{
  "n_kv_head": 3,
  "head_dim": 64,
  "norm": "rmsnorm",
  "norm_eps": 1e-06,
  "positions": "rope",
  "qk_norm": true,
  "attn_scale": 0.164,
  "parallel_block": false,
  "lr": 0.0216,
  "schedule": "cos",
  "final_lr_fraction": 0.0,
  "batch_tokens": 131072,
  "seq_len": 512,
  "doc_mask": true,
  "steps": 5584
}
MLP neurons of a small language model. Each row is named by its layer, matrix (up: input weights) and neuron, and shows model dimensions 224-319. Each number is 200 + 20 x the weight over its row's rms, rounded and kept within 0 to 999.
After each neuron's rows, "fires after" lists the tokens most often just before its 100 highest values on Wikipedia text that the model never trained on; "fires in" lists the words (lower case) most often at its 100 highest values on Wikipedia text that the model never trained on.

L6.up81,175,232,183,201,215,210,215,219,208,209,193,217,180,241,201,175,212,188,175,208,208,189,200,210,211,264,197,195,204,183,198,186,204,218,190,213,205,187,201,195,206,195,182,192,218,192,195,205,172,181,199,258,191,186,212,213,219,206,181,190,228,203,203,213,204,227,180,161,205,176,214,234,195,191,229,187,256,210,169,181,232,199,188,225,190,216,209,203,146,189,250,190,207,202,229,185
fires after: ".", " the", " The", ",", "The"
fires in: "she", "song", "game", "series"

L7.up648,183,203,184,196,217,238,194,245,206,236,177,208,190,169,198,208,218,208,227,229,167,239,173,169,220,218,157,185,192,192,203,226,225,161,181,190,203,182,234,223,199,207,195,193,176,212,189,220,184,213,180,208,211,204,227,247,181,198,221,177,216,202,174,227,233,185,211,226,206,189,203,233,191,195,224,234,206,186,187,190,203,210,198,222,173,189,182,214,173,224,205,211,212,202,230,176
fires after: " the", " ("
fires in: "north", "in", "west", "first", "east", "south"

L16.up847,171,202,203,221,195,203,187,197,188,238,195,245,194,184,196,181,199,198,202,227,239,167,175,168,206,221,208,238,181,223,162,217,207,196,211,195,215,219,185,195,200,187,197,183,226,178,169,207,241,207,214,223,224,207,204,201,154,212,194,220,185,227,186,214,201,204,186,194,223,201,183,197,200,216,134,202,238,203,216,224,229,184,190,214,174,192,211,191,211,178,223,206,195,181,186,213
fires after: " the", " as", " a", " is", " was", " became"
fires in: "one", "part", "because", "result", "end"

L6.up382,210,187,218,209,207,189,193,189,216,185,168,197,200,204,205,204,180,217,217,185,214,204,198,174,212,192,197,194,197,202,174,190,174,187,230,207,181,217,204,244,201,211,238,216,220,206,189,202,203,211,214,193,186,186,186,213,184,204,194,218,194,210,153,226,210,168,191,202,233,237,166,180,196,215,229,283,198,261,193,208,190,181,224,191,208,233,215,220,190,188,192,197,171,186,199,196
fires after: " at", " At", "At"
fires in: "the"

L11.up49,174,197,202,164,204,194,207,226,208,232,186,212,191,190,184,209,211,169,213,193,218,191,193,195,171,198,235,213,190,212,215,203,192,157,195,209,194,195,192,181,186,176,178,180,187,221,187,190,173,180,191,230,212,204,187,176,226,208,211,205,175,203,187,239,206,205,182,164,212,195,195,206,214,193,188,220,189,172,209,222,153,210,197,211,181,218,184,190,226,226,236,196,213,243,206,183
fires after: ",", "."
fires in: "but", "however"

L11.up684,181,189,232,187,211,222,198,192,188,202,177,194,199,226,251,207,157,219,207,192,240,189,175,184,183,184,201,201,200,211,203,209,179,206,190,201,206,190,218,183,197,181,202,186,200,215,217,172,167,246,208,173,222,195,194,202,190,182,185,226,207,187,177,196,195,188,191,153,204,208,225,161,239,188,209,180,205,221,195,242,242,165,204,227,183,218,195,210,208,250,178,206,194,186,194,211
fires after: ".", "\n", ","
fires in: "when", "as", "while", "although", "because", "despite"

L6.up813,194,183,191,177,192,199,204,188,184,198,193,203,178,197,214,226,197,199,214,228,191,206,158,205,188,210,193,181,217,185,182,175,158,199,169,216,222,187,193,223,224,184,189,206,214,205,188,182,149,205,208,238,197,193,178,248,184,200,185,179,217,188,145,217,176,195,214,214,218,202,164,194,197,199,208,218,239,225,215,231,201,221,201,166,204,193,199,177,193,194,192,214,213,185,203,218
fires after: " at", " to", " from", " in", " on", " by"
fires in: "the"

L6.up322,192,251,184,199,150,191,203,248,219,218,213,208,199,222,192,140,208,179,202,187,172,203,192,178,188,221,210,164,187,210,166,191,223,204,212,201,193,196,201,218,164,195,170,187,220,221,235,207,215,180,204,213,194,228,188,250,222,211,160,207,193,193,200,199,203,184,224,193,197,204,223,238,193,174,210,203,204,213,167,208,209,191,189,187,190,194,163,195,151,198,225,159,214,220,203,188
fires after: " where", ",", " that", " which", "\n"
fires in: "he", "she", "they", "it"

L7.up342,213,196,198,173,197,152,199,213,168,206,201,203,183,191,229,196,208,198,206,204,211,201,218,184,209,190,212,176,184,216,213,210,209,198,205,222,205,212,199,158,228,198,168,185,172,189,205,211,178,178,176,215,192,170,181,201,197,222,170,210,169,206,218,207,181,196,185,178,222,170,213,174,242,177,175,192,184,213,211,193,200,188,164,188,129,192,217,209,214,176,188,198,238,209,182,188
fires after: "\n"
fires in: "the", "of"

L7.up1090,169,175,218,232,209,183,202,233,216,210,194,227,191,169,174,178,217,210,187,188,184,187,196,200,194,216,204,164,173,214,143,210,230,217,210,192,163,206,187,193,216,205,219,219,174,176,207,190,190,236,198,194,190,180,201,229,207,218,191,184,170,212,201,215,210,204,174,192,214,199,199,176,196,182,174,213,217,211,222,207,250,201,192,225,245,171,221,182,198,225,200,205,215,218,227,186
fires after: " ", "1", "2"
fires in: "4", "14", "2014", "24"

L7.up354,198,240,156,196,157,196,211,224,215,210,201,219,204,230,186,131,184,203,199,197,219,180,225,178,223,188,215,210,194,192,217,196,184,216,212,201,205,207,195,214,198,230,191,190,194,191,212,209,213,198,192,221,210,212,228,224,205,208,164,205,259,222,165,211,197,218,207,167,211,155,228,208,240,214,199,185,226,220,176,194,221,185,176,205,221,230,198,211,111,187,198,176,195,204,211,228
fires after: ".", "\n", ","
fires in: "it", "he", "they"

L6.up1305,217,217,214,193,200,195,203,230,181,162,188,207,197,231,203,203,198,201,222,201,196,190,201,229,203,214,214,201,175,186,200,197,255,234,230,177,202,184,206,227,191,204,174,184,173,223,150,199,208,202,216,250,205,156,215,191,173,202,203,184,160,197,212,232,196,212,191,184,199,208,204,214,216,219,231,172,210,261,205,212,210,206,199,167,182,230,181,206,201,190,211,210,229,165,217,197
fires after: " of", " from", " for", " to", " by", " that"
fires in: "his", "their", "her"

L6.up1180,198,190,185,185,229,235,191,209,187,165,180,176,226,247,189,207,198,206,204,218,193,184,197,192,210,226,201,225,205,229,227,244,191,184,213,205,190,178,200,208,199,199,195,185,205,200,190,205,231,214,222,213,130,206,207,202,211,236,192,194,184,196,199,250,221,184,214,180,205,167,198,215,213,198,216,197,187,204,225,194,237,195,221,180,208,196,213,216,191,201,221,221,186,176,209,183
fires after: ".", "\n"
fires in: "on", "in", "according", "during"

L7.up1241,207,182,213,208,189,239,198,210,176,188,173,212,198,195,213,222,216,180,191,190,178,226,245,205,228,206,200,228,188,204,176,191,161,183,199,216,212,219,171,186,196,187,199,188,233,214,187,206,212,209,222,198,199,180,169,207,215,190,190,193,178,205,197,221,189,217,175,182,213,150,189,204,204,212,232,195,206,208,201,191,220,194,237,185,215,203,199,222,142,213,202,240,214,175,189,191
fires after: ".", "\n", "As", " but"
fires in: "as", "by", "since", "with", "although", "while"

L11.up1095,210,204,179,190,196,202,211,214,194,187,175,231,226,177,170,192,198,229,190,222,170,182,205,207,199,198,213,219,182,229,209,213,201,201,178,173,231,208,186,215,192,203,191,193,198,173,226,205,216,183,230,229,201,229,219,183,220,198,193,214,174,225,214,188,222,193,187,180,219,203,208,219,193,207,211,183,195,240,168,226,202,174,185,220,183,232,186,209,242,209,192,169,197,192,192,199
fires after: ",", ".", " that", " and", " but", " \""
fires in: "he", "she", "won", "winning", "it", "i"

L6.up107,222,221,163,204,157,178,201,198,157,182,185,173,208,199,185,190,187,218,221,194,163,222,174,166,210,178,209,183,186,192,189,193,182,213,163,202,187,164,220,217,264,181,184,237,167,170,185,204,217,201,210,185,191,199,226,193,208,200,179,176,198,164,217,220,223,195,214,190,206,183,201,196,179,183,204,213,201,235,220,221,168,185,187,174,200,179,183,195,208,211,196,179,195,210,191,170
fires after: " one", " all", " of", " some", " many"
fires in: "of", "s", "the"

L11.up1267,141,217,165,228,233,166,196,165,219,228,214,190,203,222,184,183,201,225,198,199,170,212,167,178,195,217,179,226,219,213,163,202,182,175,207,188,203,208,197,169,205,207,189,193,205,182,224,204,210,179,230,228,229,178,216,209,168,213,218,237,210,195,189,184,212,221,183,188,181,176,196,199,220,208,204,252,250,220,197,162,198,185,194,211,203,214,195,241,184,213,222,197,213,168,205,230
fires after: " as", " the", " was", " is", " a", " became"
fires in: "one", "part", "a", "too", "an", "considered"

L16.up1208,184,197,213,210,200,189,195,179,200,218,183,254,253,210,197,204,168,162,182,190,174,228,162,192,195,187,213,197,214,163,228,219,180,198,190,182,216,193,208,200,195,144,197,190,203,193,224,209,218,204,179,200,145,194,216,230,202,190,199,194,200,177,223,214,204,213,196,186,195,227,212,196,197,164,205,197,193,249,186,192,207,178,168,226,193,219,199,176,218,192,211,195,225,225,186,211
fires after: ",", " (", "),"
fires in: "in", "from", "at", "during", "on", "of"

L6.up336,202,198,208,203,212,195,171,220,190,215,235,217,195,174,217,236,211,200,193,191,191,201,191,160,163,189,182,195,203,210,199,218,208,160,178,126,191,207,187,204,202,222,201,159,209,177,224,202,209,165,174,236,185,186,228,207,171,203,191,228,188,167,226,186,229,223,167,209,211,212,202,194,217,218,169,210,185,197,193,173,212,199,205,184,222,223,192,167,210,211,185,208,218,203,234,185
fires after: " was", " is", " an", "\n"
fires in: "a", "an", "american"

L7.up332,232,192,194,219,148,201,198,218,218,240,162,216,180,221,191,189,173,188,209,183,211,246,227,155,216,193,171,185,155,227,163,207,249,189,207,202,188,199,207,200,197,195,238,198,208,213,182,178,187,221,176,228,194,182,167,215,200,206,191,202,212,163,211,232,205,168,210,177,223,203,179,222,202,206,216,179,174,180,237,237,176,192,256,199,177,236,199,195,164,215,212,219,203,193,203,174
fires after: ",", ".", "W"
fires in: "where", "there", "which"

L7.up791,184,172,199,188,175,236,197,182,225,204,189,230,197,216,183,159,185,202,222,229,218,184,205,186,199,219,202,186,199,203,227,184,190,242,192,200,196,202,244,226,194,223,215,186,169,182,155,182,218,204,206,235,209,183,252,221,211,203,203,197,235,193,185,214,215,140,192,203,190,201,185,199,221,211,219,190,207,195,203,201,187,201,188,195,194,213,186,224,202,218,226,183,188,201,187,212
fires after: "2", ".", ",", "3"
fires in: "21", "20", "1", "210"

L6.up551,164,201,188,228,204,159,180,183,220,206,209,208,198,221,195,138,202,173,176,172,188,219,166,201,203,244,206,218,210,229,192,181,182,159,196,181,219,211,205,210,210,178,203,245,200,188,208,212,223,173,198,196,224,215,195,176,204,197,179,202,152,190,221,202,200,193,211,226,227,206,210,147,177,193,208,196,233,209,180,204,212,220,192,229,231,207,184,171,237,193,194,222,211,202,188,189
fires after: " as", " was", " became"
fires in: "a", "an", "as"

L6.up1241,222,187,183,206,220,225,226,206,207,195,173,182,185,276,211,174,204,192,203,241,224,195,184,170,194,168,203,188,214,200,212,184,226,224,179,208,210,231,182,224,285,169,179,207,256,190,181,205,185,187,207,194,169,182,201,137,222,212,193,164,185,190,157,158,196,198,194,187,222,193,198,210,196,195,175,197,168,195,196,208,208,217,164,170,197,227,204,197,200,174,184,195,197,184,183,188
fires after: " at", " of", " for", " to", " in", "\n"
fires in: "the", "2017"